config = dict(
    num_attention_heads=2,
    intermediate_size=704,
    vocab_size=8192,
    norm_place='pre',
    positions='rope',
    bias='none',
    tie_word_embeddings=False,
    learning_rate=0.0015,
    decay_fraction=1.0,
    train_tokens=257800000,
)
MLP neurons of a small language model. Each row is named by its layer, matrix (gate and up: input weights) and neuron, and shows model dimensions 0-127. Each number is 128 + 24 x the weight over its row's rms, rounded and kept within 0 to 255. Numbers have three digits each. A neuron's up and down rows have the sign that makes its largest values positive.
A block is one neuron, or neurons of one layer that tend to fire together. Before each block is what it responds to, as a language model described it from the Wikipedia text at the highest values.

Description: Short letter pieces inside multi-token proper names, often foreign, such as the y in Seydina, ub in Zoubir, i in Pei, h in Tehreek.
L8.gate142:109164126122088139136167129116068100153144099146126127134126121119102123081092098079187122144127117111102127161164112114144154131159087105128115100097115152155103144150142119086089124141142115166159127133121108105129092088153135151135105110116104154137105147158128145149146109099130143114118138135107122136156109119114182105183178098114095133126130115096096137113088122136097117128139
L8.up142:095122103161115115146136158108142107148194137116115119091122185126119111109135152101134118104152076110172160131078144130160130120170089153149143140175143114133141113142127133126153144136110118123136095184158115124123116129143139136119042118172133111173121111150154140110141101116085123140095152142155136119130134127143153114133123146133142090160124129108122152068156150089110156157166

Description: Word-piece tokens in the middle or at the end of personal surnames, mostly in tables, credit lists and sports results, e.g. Kmioł-ek, Na-y-lor, Gonz-al-ez.
L14.gate83:126113089123119162107147143138129170135128100166152117160100111107152090127108109143113126101128127125073123123131135131099151098166129126179135120111175101101147139140098112127134101126173158132140134140146112132119106137139131066125141145125173086109106151124138167116095135145109150123181111120168124126147134118157151135127110132123118128124086187140125111150116165138135115090081
L14.up83:116104110117143160116114103086142121128115104139100130099110086125120196136071128172160149102209158128137085122121145130116156152119109123137121089124138112150166130139103081148132125107131157133136140132130130169148113085134133124128141142168135142110140113086103126131156143126115098153155135109092142122106158121145087164153162163119137090112078121147094152158144127091096144115120
L14.gate94:169170124132139162119139121139100145089117160154112086160124121118144080087107140155120106138122132160156181147127113159161145105145119131118140116128158172148136086086129142121146096148155200083162124085134111158108102106125101141125123120136127127116163112127097139119117120096135145102084119075154154153106105144128119072134104133100119116144117115120129140101132131134135088141114
L14.up94:154162121118147113110117141107111176076087138104097159146092142140099127115076158113162112142138109144102110111125160127118144125166150126145105130151157105110155144120124126149175162099166096173157142124145148120121118157090162122163121142144154091174162142113117155097106100101096142123156179106129121129117102160111096113145151136156107125148138148153108174142141171137096165097102
L14.gate101:141151156166121118094154103142115132141145122140093126174149133134134127116129119140126114139128085088101171144136131180150154093156135121155141093140126117161145095109129165074150121116137160085148124158143094103105137143138119118090133170145114107115122081133152165155142105126137145137145099098113081090160109149139121110135085114124110066115141153097137096134101163167130089128112
L14.up101:109174169142116106097171096099132132178124137096089085139146151169127132126145104181143142128131121125092154109127151109222133093123170134118132116176125139156161116109138135144141128091146137111154159109113133103114135120113123175121107138172160089117174117100139091122186088127163132126135118158108128156102106097092129093144145172120152140174130112099113132090112132150075140134168
L14.gate104:151124150122095129095128112140149144136135179132134167156095093128140139075132161116150159107112116091157121164151120145107143073113109150174145070161101115142103078063166119154144115164167115073103109084125077104126123178080127128114153154106144154130091095156120119112142114129122137137137077121123120156155129137140139096145047101121129161103077141121071142096125137125104131108094
L14.up104:134135090181134102140085122155057142119127101108164160134121141146101108152115092140130132138121145084110115091141147112101112088085141161118159133129168153132113124100090152152106150148152104145129136115118110174100081095178108152102137150147117087106168135093141113172080150096119119121116139123145101176126103124122130160147143121115123127126146143100084071077107098104092142118134
L14.gate115:140136183129128158101131137130118144110144150101130145112152142162164117106103127101091107153144144098155144123146099117167139109093151101152176077122124157163160083127126142130121137164149127141135106114103127130133099153132128104130143138090158091144113113132165139142097121123148158170132118110139130125134114143131132117125160147141120123159141127138127131130120128127129141086128
L14.up115:158139147117129138121153125131162118125141118139121107137115122136120117114131143131145117160113158105130110105109127163121143146075100114151129112104091135135128147117144127158109153146117109124135135167111114102118094109184109094131141149132155144145151129107125121133089095126127147135145108083135108117069128131125150176112068146116081090170125157106135131137085158126163154151130
L14.gate175:140114118144143137095131116172126133141092156113148116128108061135092122061106134085088115131108130118144137103131107116128078108156131099145140135143131151125098076097141100109147134152114135146099137113133100118116183137143128091091098193149111087125133106158108097121138070134107119121104142148114159118115133163122185131122068150107103122103125162122103083117124161098126109091089
L14.up175:109126124160117156108100129099123159128127134114154138136106118169129148115121112134138124185130123105144110138109144092120121122111142100136137115139131097164091131125154108150115159160146125121173132100165140139098122127132151129104150147143138112078098143127128121108122133122113078144145107163136177131178148121106106074091149142132129166112112135145134139127111168151084077093108
L14.gate177:144115136136083072097111096109087149175130177141144156125125117110167164123098113132097090171147117118140139092134100117127109090130098120164116134139171124144139096095108108136198127118156094086160147120145086115095163110161197127086091145154124105138137154161140131139131126185098122149132166088158158142137165145134110120106089102138116121093157148107141127146100110117116092156099
L14.up177:098132140130110119102180150128111154085095134112136119123078180145140116077124102141130119181144094078145175110099116106121138147167093145114123144173161113148165118099125171157130156134161129095129130112151119161137124151130167109148159140125147143132117102143152156102114121135152157175157103131180098150108142167109137154118119182117122102131150119149131127109118119117114099164084
L14.gate196:150099105125120110113135131167162134147131128134117145095106109146132176099169136078112109141147108132145108101096135091137102151151141146110115112091130108174108068083109136158141134106118113048178155121182144141148135164121102096106116150116115153113114129198140120153116134114103120175143126139099167122103141161085173088156109141147116187095134149180128093132118142149098154153119
L14.up196:139160137149109110165152108124143179151109141125134119133174139160185146133156167156156082132146168089152088129116145107118148129142078115152108109137112132161102105139128129116123200123114146099156061135167094143143123131131121128088100140121082128136124133109115132175158160114107153145192145132121133165140143165115131127134141145142080140142136129135127100173094117105096125111141
L14.gate234:131132123118162149148115145127100133116147140131119120138126131130115112108139084126157108160174118110176121171150171108140147119101096166090150134126119097128133147115131076130127133125129062106155152091133135112118164155138113105121124158110126131142150098125150166169119126126092159121138107082117156097132097098139117106163117166126174142116106109097123147105093149143103136127070
L14.up234:110087118135129112148113137131121161138139116101101149145142095100117110119097090161125135132127090104157121133141109137133175116094126126131107134135125163170116138129127122109136121112137081137148116111147075136102130153143138118107117104160060115162117136148172144087127126146102121102126109124195126143104144168086140159131092146116162128147138123116109130130083126148090098111137
L14.gate279:071150114146117152138127127116114177137142139127135149124119131120126167115128136160120130168133123047122109166138107140114142136155128085136135124148122063106143114126152121162122108181125138129118118139147160128089130140112119120082160169139139122142104128144128135106098129096129133200141137119161172136099126116128133107114112125148091139124108135135130123110139117120082088126088
L14.up279:164178151126155119136073136074103137148061105132115144136115133093118126123077128143147125164108153158130100110114117109167140132114152152158127106134134127148121119126164103112136126147122124148107150146111137171100108120143146156133135128125146129091145136169162115125102113132128118148194105120126104093125100142130120127121116099098119166182128144107098147178104113119135108148145
L14.gate339:104124088117099140129153146123115173099171104143130113165090088108130114084056131088092104139146135102117096101115143154128147105157156126124134095097159127121165125123150173121095116160154102096127121134103118110162141123170116087095130165124178122181132153133125101088122149119132138140147111130126098118119106122135124106112080132077117121117140147130140090140113134115130134088125
L14.up339:110125129130125133124106120092146152113101109146127109146176143142093104136137137128147122092126169095134124125145153137121119100092181152132141147154128134108201151115154158147114119122098091102093106098094122107112131115123186173126130164103109098121143164066132113138165127145133123152104139110139145134101133127135099125119154143136141117150127166145137111141114149085173121125132
L14.gate429:117137098104165127135122121097141113147120170130145152152088118119142177103167140163133116135160181151139126133196119096140136093130114144149193109111159149120111142091137101099142096147120156089131159135135134164096135140187123118139118118116121128154137146116140109168088172103090139171165095115129117141162126144141121165124096112152132134139136166102080108092135147116102088137080
L14.up429:111103118105116140134124137110149165149131115139126125142134164116125095123152118141145129124113137113123151132212178101144180118110107159135131100136131128144119134134123095141132140137159130119135095091103147125148122158113150157137097152088087139082123096143116158116124144162115168129118088174118082132104149155115162129139104189106143097141089106102134106141114158126122128112116
L14.gate452:152130111094156107127120121066102136104124154150120147152078143151107134107085145134159135108109116117146128163160132162078156106095153123113161112137114117128110076150118111145114084130183101141141141134147106107148122117135129089118172165106169110124110117173098100108108148129129160105136117112145117108137101187103122137143059104107135127167093128090093113099111161108115125131101
L14.up452:112146113120083096095146098138139159105125122114113088121117140120151126121115138123129121125103105111126112132185093143155119131114164143133093089128143117171135091120114122121162099163144119098157087145148126127138116147165150112137113150058149143080064134110133145137141140104103117129156115160118120135157170133120164102106153126154112137107118158138129112139113136154105119119140
L14.gate602:126115109144101122141107133148106162133118148101132116158096150125174133071086124080125101191109126129151084115141148137135166106148140133184127093115144132088128132082139128134125099185160139107146128122132100158129113110174125154080150159103119089107131121163134153131074127128138123124141104103139127134149133173147121130134115127118146153143123171107060092098120155109111111084070
L14.up602:124149119132124125169084109118143155137121129147130121148130107139146131148081097090144079126109152150135132113150145135138150134097119148121118096106158122078111148127126141163106126153122081104151144093123109162087130149118146163134148116133079134101113125153129117134122121168122153111176107129123157130127107115124098138161087163121121140138106167136062095142101149076092126118137
L14.gate645:129134105117176172110077139157091164118121125174131133165101132134128115064093123115098094151115095091170101168118130147145147111147134102138124131128113131165125117144132131148123116182157138068133117103146121148151126123168154104133172184119105121171106173140144130141082174135142127124161105134104100121168130142160110116182114114093111160152154184090130123106135133113126124142124
L14.up645:108152126092134136142128137100121069133147117152133108113130117171094123119121164128159111126162165142115135146119145084132131140131183102139113107133135126150133100125132068150165134157155120113146093087150134154132138125166131121107165145169126114131136132123145098141136115134110101160141110120096132105151120104113098111115135137098154162160102122116155150137118101078068141147134
L14.gate663:141153149141130150143093125097095162151119113140114160141164111167150099082114099121138096135121140120141134157126133083161148099071148146139176115113137125160145153136121099131093137137192100104156130158121101138102124148112122156090078154145119071131113119124114119143146121094107109131171124111122120130151096128152140141121122119129103153143111128115119140124090146144106172109115
L14.up663:137156171109140172102113119129132118159138106192137084160174161128104134143122136139119142136152159117135145198099141118085144154100123084165154109111123133137144129128128121155118125128130141093148130121182142155147102136097149119096168172121148137149098125120098133113120151131095139132139116107091126147125115115110102117134150135147118102139113160136133126053137134133088126114160

Description: The preposition on (also On, of, from) introducing a date or location, and final digits of years in date ranges, e.g. on 22 March, 1862—.
L14.gate5:163126126143098119158119124147104118094105084143195120139126150142165100101125102101114140156110087148096121134094124146120137126127157109161109139135121127131147078109045160126119090173148170124158127092172146143123166146130144136126115179112142150110100156130167138173130112111117123138142143157087128102158136132190133142111141143128138135125155131130143142114158128120140122139084
L14.up5:116092137140126141122156136122138104163132129124101134142129141160154115130151136127135149117133119126137118127085096114113142119136149138117162144153128128149115113182162103118136085152111121126101172091108132143103108120118130125093136153155100100135103163080139090155114137157117123143126088109158172100159111145125066138151159123125159079083143206113112141114164105145154157110179
L14.gate32:155140066147148142162134105141138144088118134108110114137087129193117132118106146128134122166123165094116109166149122126123098132140134143122133104093159144109156093099116128092159113121119101092114137121131160096113145142112116110131136133098119139153144147129146131108126146115109179125110099142134155100132085118097168171152150125097119103130160152146139148111127123143126118130076
L14.up32:160118072138118091183122136154162114118137169129097126146099140137122124161079179137108123104112121115113120134123100128099066135176173150104179125141140154113175167109097139100157091161114130088143116136132150112148118133171136100148129135122145131165206139130164136121085149173125130114130095121092135141123133159130141135115121150154131138133146159098158137117129127128147124140138
L14.gate66:158131137165119115104140108154079142127113133127115150128156102099120171133102162097132118135121120108140134149156143156098109125131125083130164138086107152170117107154130146082167120117160148108110109096134109129145110176105157117108150125116164142116137166074142132141092187137132167174144141086141127114149126170134154164114152090070122128108082154129086070093138157118123121124130
L14.up66:135152169154140136111166137143122137087141130119076110126138131108140094105169133135120161140106121082137093178138136154140154103125129117163101134142137103157096150128077107107130116130153102110091124141170128132085135135117085108083115137138110104147119107140115124132046146084149140135109097144137119109080101105159171138169137117121113098135173143084135109123150138130092168156101
L14.gate78:113149113117131106121147142126132104076184125125174127112099136117120115141158140107129101178111126119109098150148096104113166100143127115139130144145121132100145128103105140121148145106162136027104127159170080105127157122133110099114124091131133139138159123134119147121160143136082107130113087155127157139161123130127116122182109150131128102094126084148122112096144163117113111096098
L14.up78:128165095102122139114117082178158075148115142131130125143153140066147105146111111141093141150172109124127173144104117154121052094091147136171122132136112154132155160121147125166154092108157113094133087119138138130110147152134129120084133146160127137100145151147149160128143129125069111138130118127159123139134121129143100189132103150134147136110188131164126122099134155160130149124122
L14.gate215:156146120083145116120102127145140151118097116173150115111124146148100132102109144102105173101104190088145102124133191095128138103159086150159149150159132149101085137147135098122136112111123123111142165122088118150115089127158118090125141130146186109098136177100139139108089165144132139148128141172161158142139120147115116096125124120111148126124140141129137176107164109159129115112108
L14.up215:113107155140171093129152133100128089119134117118130097118140132091155130140103114132117124149112123098141153092179144156098132061160139130143135108088133109196127123124133168128171138159099133150076134162124138146113114127148116109124104120130137154104119139108139149124139113150119150110108102137126150107165126122137104115160147097136182117118121095114088079112148120095138123109097
L14.gate230:133110122137127122121141111113177140177123120105100115183135077145146146152163105106093111109114103131137130138161143147133165129134135143173116149113116098143126117118150136107166104147097136128118114141147143121108130132177137101138135117104145130096102171139140125146088161134150100096122143147164132153142140108113163080158140096169136135065146142140131155106141168147137130099098
L14.up230:129148145134130120130118169153169106086110145131139136069092133156126103113153102137141139122155126151104135129086104101180130078093124113133064149126102153142153117121144124153095107143120084136102104100155087136146103149133149096128086169113100142134112121122112131151138132122113097144106152134124098148122125161094138132122140192112173138141110156143136160118102120160101103091120
L14.gate265:110082137153095139133182121153109171154167141113141088167158123096104125122102096087127135158129107130104092113155143147156098097065107126141099110140137136133110113137152176094178086125149139093164103106111141109136139129138156085158149144104154100076117141152171153148133108114156109106136117122120158070148127132130135111157128100142086131133122113116071127126147135102121125148097
L14.up265:140121132125151125135155110133179146129097143136113105139143107131170126101102148181117156076172165096165122138170151110146143158131126126135164080145178160101122121109166157133140070112086098111132141098117091095147131151112130142102157142177131142097099068113174101101103102136159162152115136131099144149100109122137097154131139128157141090114112107140136129114124122097123117134149
L14.gate301:117156146137148115119111130166098128182149113085147146110145114145144166126105130134125119125140132131115128106125119123131125057128158112146145158153156147108125124137140159107125158180170140119146135139122086142126122125128172144085145151150090091086110155102176135133112173118137109145138091149120132111183165128135171122064109117143111104136113139098140138148112148136099075092119
L14.up301:105129149100100149131189152140113145121136158146122126176149136125123142156121106087128112125115105151098138117130128118095112122111150129102105140121091113092110179181108122131124098149155139136097145118088102130152140074150105132102107120179110127107126144104108096084130125137133139077136171098157120123151143149148143125138121123141137147133153111102142118126128136142166134146108
L14.gate345:101153112078127129142143112167146127114116087074125146106101117150135135133073170107104155080096158132125114160104133124123086073121121111144121108127137113100131139169086119134132106149167138108163133127126139087137123098150101083133083140128114096140109126099128124097106149101117106129141139126132124151148110148129142132158078163116150144102135102045122122111121130169166129104086
L14.up345:148123172124138117096123144084135151120101172117185127137134126187164123109109132064135131080111119157137160176118125088115119145102177152150131134148079152172145104162095138140115124125115109117164151134115124147115110137104098134129109103131154110116128113118157156087116083121102120123141126157086150120129097109110129131130173134119114177142132123109174150125103076125130110165187
L14.gate410:125110114110137164133156140102135118145087152121090154176134147133153147130119104106085093170131137181172159171144121125116102084101150124170154147117150114064102142169099162121143136078111110106141113088143118106092132165171092176129162132145121119132125136102125105131152113099135128113104117100085136146138121091156110113139140104096150105086121126111108132096135058105111133114157
L14.up410:112123112129096149139116119177138125143173091158113135118144154156142054104097121103118138144121110102156153141098114118074140118122141176138128133122163135127139144113157141102117139145129081159108091112152109126099124102159139103141132116109136176143129182121100152110144132117174115106137112109157118102138132140097137097129129133148088120086161139105140113104131099116111141116115
L14.gate431:149106128116119123092145146127121107149124144156146151154113134163097143122128083138112119118127100158079144126150142103150138132128130142107125113158103116124104074121156136117190143164118151097155117110112148154092105145170109108140091122104153116150145128143151132117139108104091145100135098106137132121136175132142147108187111130122116171126120133092122132109136182099128168169137
L14.up431:145166146135145143130132111107095099110154120138136091114122101070130110122144101145101132140098105127110122124123104123131120140070122070144138136187074119118122150141106142160101099125137140128119111109106126142145174179134104143077147089094143102120160128113134110144125124176104097119170106109171183136121123118145159143135138115130118111134120118145178143126120121122157132078115
L14.gate511:102122114164115111115163136109129122117101121150161116106118172133151103120103150127172128097099149113072160136107148131117114110096140134163167128139138145125181118131167111093146139145152165127128138091134127087143114086141134162140141136141096120139111129122186153120123104081121093109155147168144131123143120123149133097131121149095125105178157114145140142135158097168150161082156
L14.up511:100134128114153092133086160162146108142167133105138146123127108134096103105135146150083097178137082111147096135120128103096122106125113094135131161137105134108074114149079123136076135128113116125130124136093136131144095164113134104144185167117170133139114165114158132156131140125121135152113117166123146172110143166145114139135133103134146097157100122108087141122137169097104179132114
L14.gate519:170130138139102117159138112105154094101106136097142132130143136078139108112143081101111104152115129141126156123144116128115155122155128128126114173136128052151117084114123118119184116130157173116174121134156122138133099126132116109134108130147138124125121168139139136144103147114127107126135160126146138127142136133137155096088149124142145106129152146121129130083154137108140118124085
L14.up519:103091129175124113116110136134146173141126131149117134119118108142127115148143151117187125151111170177109147102138159122142124158136168093143096169101089137144116106133087148113097105119114144151113146139131093125116144156150101117124129131176130141127092115136153164114156122096119120117139150148110088128146132098123119187112121156142115116138125096128135122076136107092159142148087
L14.gate551:149170166180107115145166133120141160126097111130087139107161147119147130169123091135164116144112149102112157183123101130109128123152132119119164119138134106086100102155160170112143145177128106133118127191111114131093111139130108123118125140122189166150162162129168113110094175111087146102124162123133140156138138127106121140131126085145106136131176186118157115100147133182127129126141
L14.up551:144145097158126135119118150076087128136128166148143103114123165184137081120150107117161140158108135109116151112112131100133155080131207125165087132169074134157150136085146141122112126145120110115153107126133136150165152152130117133133086156091091105125111139145144127133151139134127148098174137138120142139138102118163132143147133137134097113128130157120130113072072099123127114079125
L14.gate627:137167169149155119140092169133152096113127147111169134151121099105113105128138121154137112117089114184118220135125120123135168161149113106118090104119113075136101104119129112136146106155154151139139153134152124157093142140125145088101105138107155148115106166193096143138115129118110109103119095145139114118183099156111129120142111122059125124106124118146136112123152107136110108108134
L14.up627:131145143101151177116145117104133135144147147112129182137171113126118138144132135137155166125122121131132134176092116099120114159149144134123145157096139114110081134137123125138154113137128177107107120131054124153108096131136061102156101067153102138138167173124119136134121138116154092153117102115146149113166149142144075109170154130109190078172124155151142157156169144134115147149115
L14.gate671:166134143123166109126114137156119128141155143105138143133108117109114107106129087090107091114094111108098152127132097116107107099114130126155143133143110169093140107129116104123123097113185105116125146106173112123158121118150134158117131164151151156107148147120119106131089154121111104122133075127091143113157126131178112126102127080102137131108139163126102132094086143129125111144125
L14.up671:102110166124135128108158092123092103135147140163121109095138124116135144126122112087089115122120137136080109122111119093122136136161113104088150156141104150120149160155142110119109102144179158110096095136132148127143154156133126188148156177133131174115162094141156100137088125135109166123124089133110150126116140111156147123136123121166088133107138079124110107136133129136158144148114

Description: Final subword pieces of personal first names and surnames, plus whole first names, in credits, tables and lists, such as Kat-ie, Di-ane, Schol-z, Rachel.
L12.gate69:124145151111141134081098108144103097143115149155138149121117141101088124091099093103094115143134108147130203138124128164149160093158142110122161105130167126140137087080172150134127108122147140095158104131151146154101120147112154106138120135102144143116121143120143125125127091111133136136158094097105164100142097123118171152147153137087100112150151129114115131100120170129095138161093
L12.up69:140135121130186086099103131104099142102099157128104118089081125122083138103107101124116101111143102167123140102140140112117151106143150114118146123128171158113097127119098147138115148107158165155172096126141116154112108153111148138133102113133138173090100127142085135084131120157144132156160146127121145107179118141140115105146115141123105127122125144105156140126094153171084107126073
L12.gate79:148129131096142148128124137088118115088171090168134155104119106113156139089118071092127069115138115146131170121133111113148178096108109129137143122119157132121142164082129109139128120122157130108200098094177135160108128125109115144140110128122146135111124122171126093163155167138144138143192134101087100123119118105171130100165113144138101122124130144100127088114120179127148139111122
L12.up79:163151143130142134103123104175144101155141140118081143140108108138102168139116141123116134136144141140159130108111133139119115059128178100155115137123146132129182122139119144097158095103155145096142125183121138129108109191118124112109166119109149111082159119124090137089133090110146170122119154105127116106155124126147124083137178130119151126125155157151103156137118153144119148134157
L12.gate246:109099155105146120109103141113125130088124165154123142166118157109110106087153153147117123159124120102117115099162112137076117154096149113139132114129165134128176130119128127107111139173182113151121113114117138122138129119140119142148155195138130129121093137144098162139147118133153166158134142158161163094098130149136132130124161091112138133136161131109084112146104133131113154157063
L12.up246:124130134139099120122135131053149125129123134105141144099113081088115140145041175168109159168139114091124131114128118111179092142094172117118113134140151153135127170104156138094144127139152129154119114074104140138141145081155181122124155150141123098107118141079139119081126131080154117108105136130135098129132103129108105118105102153089137136124103148100106139135126109118161149139106
L12.gate392:140115099093126168110103105116096152136127151138124137120094115138112153080100080114112097157139117167127118123139099157132147112134158095128145105132134151146116122101114156134147088131170137140167147121097101146113157151107124136132162128109133123106107112151139136153131111115120125147111103159123074108166135149138113186146103125151092185147159118107131134087152188106107154108101
L12.up392:139135186108153097139112099080115142101133129129146116116117160113118143109109134148121110155150126082148156125111119096162164103142156145169140112105147127138155095077133132101141134133165101172158102082163124191096115121111123140104098177138139140107137130144120110104149152158084137113107133128136119101120130120152142156127108131127110116108156171138111121162113140115126119137116

Description: The prepositions "On" and "at", strongest as "On" opening a new paragraph before a date ("On October 20"); also mid-sentence "at" (at least, at Stanford).
L12.gate113:147125133150160194108156111111140109107097120114130111105104128168156149128129135122121156149114140152136128113134143098115103119169134120161142128121131128147153174126107113143132122119157141091175142109109129171128117168138122118143122106137132105158140143114167155105155133105103142147152134166092113166140086107136165106136077137146155127103150108112138152081169120118093133140163
L12.up113:130131123100166124147152093121122094092173139126140136122108144135169157127151153141135194085119123135143097111108088143130168092150090164172120131142140165177131136123164098090124111156169076143102169088167137131114135137178136102130136119085172142099125134137148143125132145114146099132100148137126124118116171122114101161127130123146142065121163111133143143117134176110132117144135
L12.gate129:148133107150127122108123114120146139143153127131132152097148137143161108125144132174087169105153176124141167146148082138104146089110153100145116110117155130116126164071130114121140124166161169130143151162140110144064133118142110124092081139121132107100126159104147128166095129109133140115162128133114133120157147143156108122137078120161107122094102140101133117111129127176147147120120
L12.up129:153106155122170084100145125100120118084145110148106126121111126130155121137149121121180134129122105095106132108118087126108118102132137179152138157149113160107123111176123149147172151129149061137122137136115153130139145152144122122145153170155127122118124112129138103120117148164143146100178123112065101120105101131143105118127113138127089132136144175156143171145107081106172143103109
L12.gate421:159121127126095110157105134156121122117095134166131128141121147151145157106186122105100139135089106158105116148142121140115156125119165102173165112150099115142141126139127132101138099175171161092139109103166105122161169127138117103126118186104124070137131132139152137084076171111154159155098126136131140174156146140094142115134158099096137117081117141148083145111130139145091116103118
L12.up421:139085128128136106089111143099081145095120070175122131147171112141116115112159128117140134150095148099091158105150161120096110083106154122144161119086162122135133109117116174134125123140138167140152190106110097126138113128134126086118147123121121120075134156086123110088086165074151130145144089128140148107160092117155096115165136121127125123112111118134108142108142122155097104130100
L12.gate662:104113124166122159109138153129113136121103127128139166138131120134119178128151134159146146127120180117142103139130119126104149158085120113147112120129134133164126120101108144169128130105158098143094133133130142137121145154115163107138137082062081156178090160111142169111137121115144120144136112130114134138147125137074153150161121123136192125136156110101136131099153099150139176143126
L12.up662:081059155097143140183154138150143147125138174144107089143102160125134146106115166059098070140092147113116126132107155145105163105112125137161122187129149150133095122143098169122131111104126099093157099146142145099118095124096082066125130166103108108126100161133120130126126127083067143111109134124136102127140140130119147158149142110157147128110127165114175102109153122114120167151133